python train.py --qk_norm=false --extras=["capped logits"] --init_std_up=0.0297 --lr_mult_down=1.5 --dataset="wikipedia_en"
MLP neurons of a small language model. Each row is named by its layer, matrix (gate and up: input weights; down: output weights) and neuron, and shows model dimensions 202-265. Each number is 128 + 32 x the weight over its row's rms, rounded and kept within 0 to 255. A neuron's up and down rows have the sign that makes its largest values positive.
After each neuron's rows is what it responds to, as a language model described it from the Wikipedia text at the highest values.

L9.gate499 [ 99 149 148 126 107 130 145 129 129 180  82 106  69 108 111 165 153 147 190 117 118 195  90 114 133 122 138  95 153 136 143 113 142 175 101 143 140 118 102 149 196 158 141 148 161 136 111  98 129  89 164  72 142 132 159 183 114 140  99 140 104 192 124 148]
L9.up499 [107 130  59  89 147 128 118 111  96 120 173 181  98 137 131 116 174 114 177 121 104 137 135 123  93  71 101 141 156 148 148 134 218 167 104 150  92  99 143 101  91 123 171 150 168 127 111 145 144 165 120 183 122 179 203 132 138 148 128 170 105 125 195  97]
L9.down499 [132 113 186  98 121 133 137 110 121 109 169 118 115 101 191 141 154 126 111  93 109 130  97 131  96  58 140 154 140 164 123 192 111 154  81 144 135 112 122 147 117 117 130 196 152  99 110 115 143  73 128 145 176 138 143 149 186 140 113  84 136 127  86  81]
Function words that open a description of attributes, such as with, more, has, featuring, features, often in building, vehicle or product descriptions.

L2.gate22 [ 72  53 128  91 107 125 105 127 105  96 136 131 116 139 134  83 117 102 110 176 129 159 117 128 127 141 169 161 152 106 121 198  67 170 158 130 137  52 155 162 146 150 171  77  31  73 141  90 158 163 127 164  99 113 173  56  80 104 118 113 147  94 140 143]
L2.up22 [ 88  73 181 154 174 142  79 135 119 137 105 110 109 135 130 107  95  96 107 148  56 115  19 142 110 145 133 110 131 115  89  86 144 176 146 169  97 119 181 186 146  81 160 118  79 121 178 160 163 158 116 105 151 101 177 133  71 115 136 159  89 111 128 156]
L2.down22 [111 133 152 124 174 102  74 162 136 162 147  58  85  90  96  99  98 105 101 135  96 141  55 128 163 128  94 132 129  88 129 147 127 139 121 138 152 144 162 223 156  83 120  58  67 115 172 160 212 122 123 139 149 161 131  89 121 139 179 152 143 154 150 110]
Words naming a sport, instrument or role that describe a person's occupation, mostly in biographies and lists, e.g. football player, coach, trumpet, manager.

L7.gate100 [109 137 115 127 111 115 163 111 108 146 120 176  91 108 134 134 141  75 129 110 119 130  87 113 191  40 136  73 163 125 138 139 145 175  78 119 119 104 134 155 148 114  93 175 195 129 123 144 131 114  84 132 138 118 182 177 113  50  83 128  97 146 153  81]
L7.up100 [150 136 136 121 139 125 177 117 169 127 134  92  84 123  98 139 164 180 150 115 136 122  50 183 139  86 113  93 160 120 196 120 205 126 103 174 167 181  69 132 168 115 117 167 111 137 141  68 119 149  98 140 111 111 126 162 141 124  82  96 181 114  90 151]
L7.down100 [ 95  63 113  70 161 146 118 176 202 146  85 131 114 139 227 161 153 126 140 117 140 177 110 131 169  98 160  84  99 137 114  82 160 155 144 144 160 100 123  91 112 118 139  95  89 162 138  89 164 126 180  87  97 167 120  93 174 148 141  66 103 123  72 173]
Words that open a noun phrase of amount, degree or manner, often after with, e.g. little to no money, minimal, considerable courage, met with.

L2.gate370 [ 85 119 116 128 190  85 191 114 103 119 133 116 192 137 133 119 140 112 194 108  79 139 114 143 150  91  74 119 180 117 179  92  99  69 134  98 144 135 164 176 145  86 181 115 154  91  96 117 196 143 145  95  93 165 169 103 114 150 125 107 146 114 121 109]
L2.up370 [151 104  89 128 196 114 142 176 142  51 100 108 185 129 108 113 134  96 233  84 115 163 190  89 138 130 158 153 156 108 126 100 134 106 135 122 122 131 194 139 161 164 169 163 154  78  14  91 164 133 127 155 102 103 182  62 182 183 167 110 142 137  78  70]
L2.down370 [104 100 142  87 114 151 183  91 161 152 173 121 175 143 175 152 128  79  87 140 100 156 137  98 102 121 106 132 122 122 150  79 150 141 164 137 128 112 153 128 150 125 112 182 114  53 113  80 159 149 167  99 162 154 128 152 168 144  97  79 127 155 131 106]
Forms of "have" as auxiliary or possessive verb after a subject (has a total area, had been, I've seen), plus "with" meaning having.

L7.gate526 [ 86  81 187 106  97 131 121  90 137 105 145  91 140 109 166 145 161 112  97 187 114 124 126 141 145  84 135 160 129 141 125 115 145 174 128 138  88 141  91 125 153 161 132 121 185  81 154 187  82 113 144 140 143 178 143 138  98  88  83 129 151 169 126 157]
L7.up526 [155  75 130 176 123 172 113  86  89  90 196 162 133 154 118 163  92 188  84 158 124 113 154 177 106  96 122 181 165 179 186 105 115 160 125 110  86 141 112  81 185 146 113 118 136 139 137 143 126  94 116 113 114 119 135 154  96 109 100 117 146 134  83 164]
L7.down526 [ 97  78 134 135 119  97 172  68 126 110 128  82 124 107 159 144 128 173 152 172 115  93 146 117 134  94 116 107 137 182 147  99  82 156 135 168 111 140 183  97 140 138 138 155 123 154  89 107 165 133 150  73 133 184 144 148  88  99  90 121  86 186 102 150]
First word or piece of a compound naming a sport or field, often before player, event or coach: figure skater, Long jump, darts.

L9.gate331 [102 121 145 151 131 139 135 104 160 104 123 152 130 152  95 147 103 132 124 193 129 119  47  20 150 127 162 160 122 112 140 122 117 161  74 108  66 210 163 184 157 156 122 174 118 112 147 131 166 171 132 168 138 139 140 174 143 107 108 163 126 187 138  95]
L9.up331 [144 125 106 105 115 179 100 140 107 153 131 163 184 186 241 141 137 182 160  74 124  93 135 176  96 124 127 168  99 113 152 202 144 134  33 127 179 117 138  85 109 104  68 109  96 177 133 107  86 119 101 141  64 123 183 137 142 124 111 132 157  82  98 110]
L9.down331 [102 122 177 122 127 151 145  92 162  78 147  83  91  84 254 133 139 113 110 159 133 148 122  60 139 100 124 150 170 163 133  94 116 165 106 120  51 150 204 162 182 110 200 144 143 133 182 141 149 141 128 105 130 109 108 144 114 124 113 115 127 140 170  97]
Words in sports-biography text and sports stat tables that point ahead to a club, team, or athlete role, such as former, soccer, played, youth, and table cells.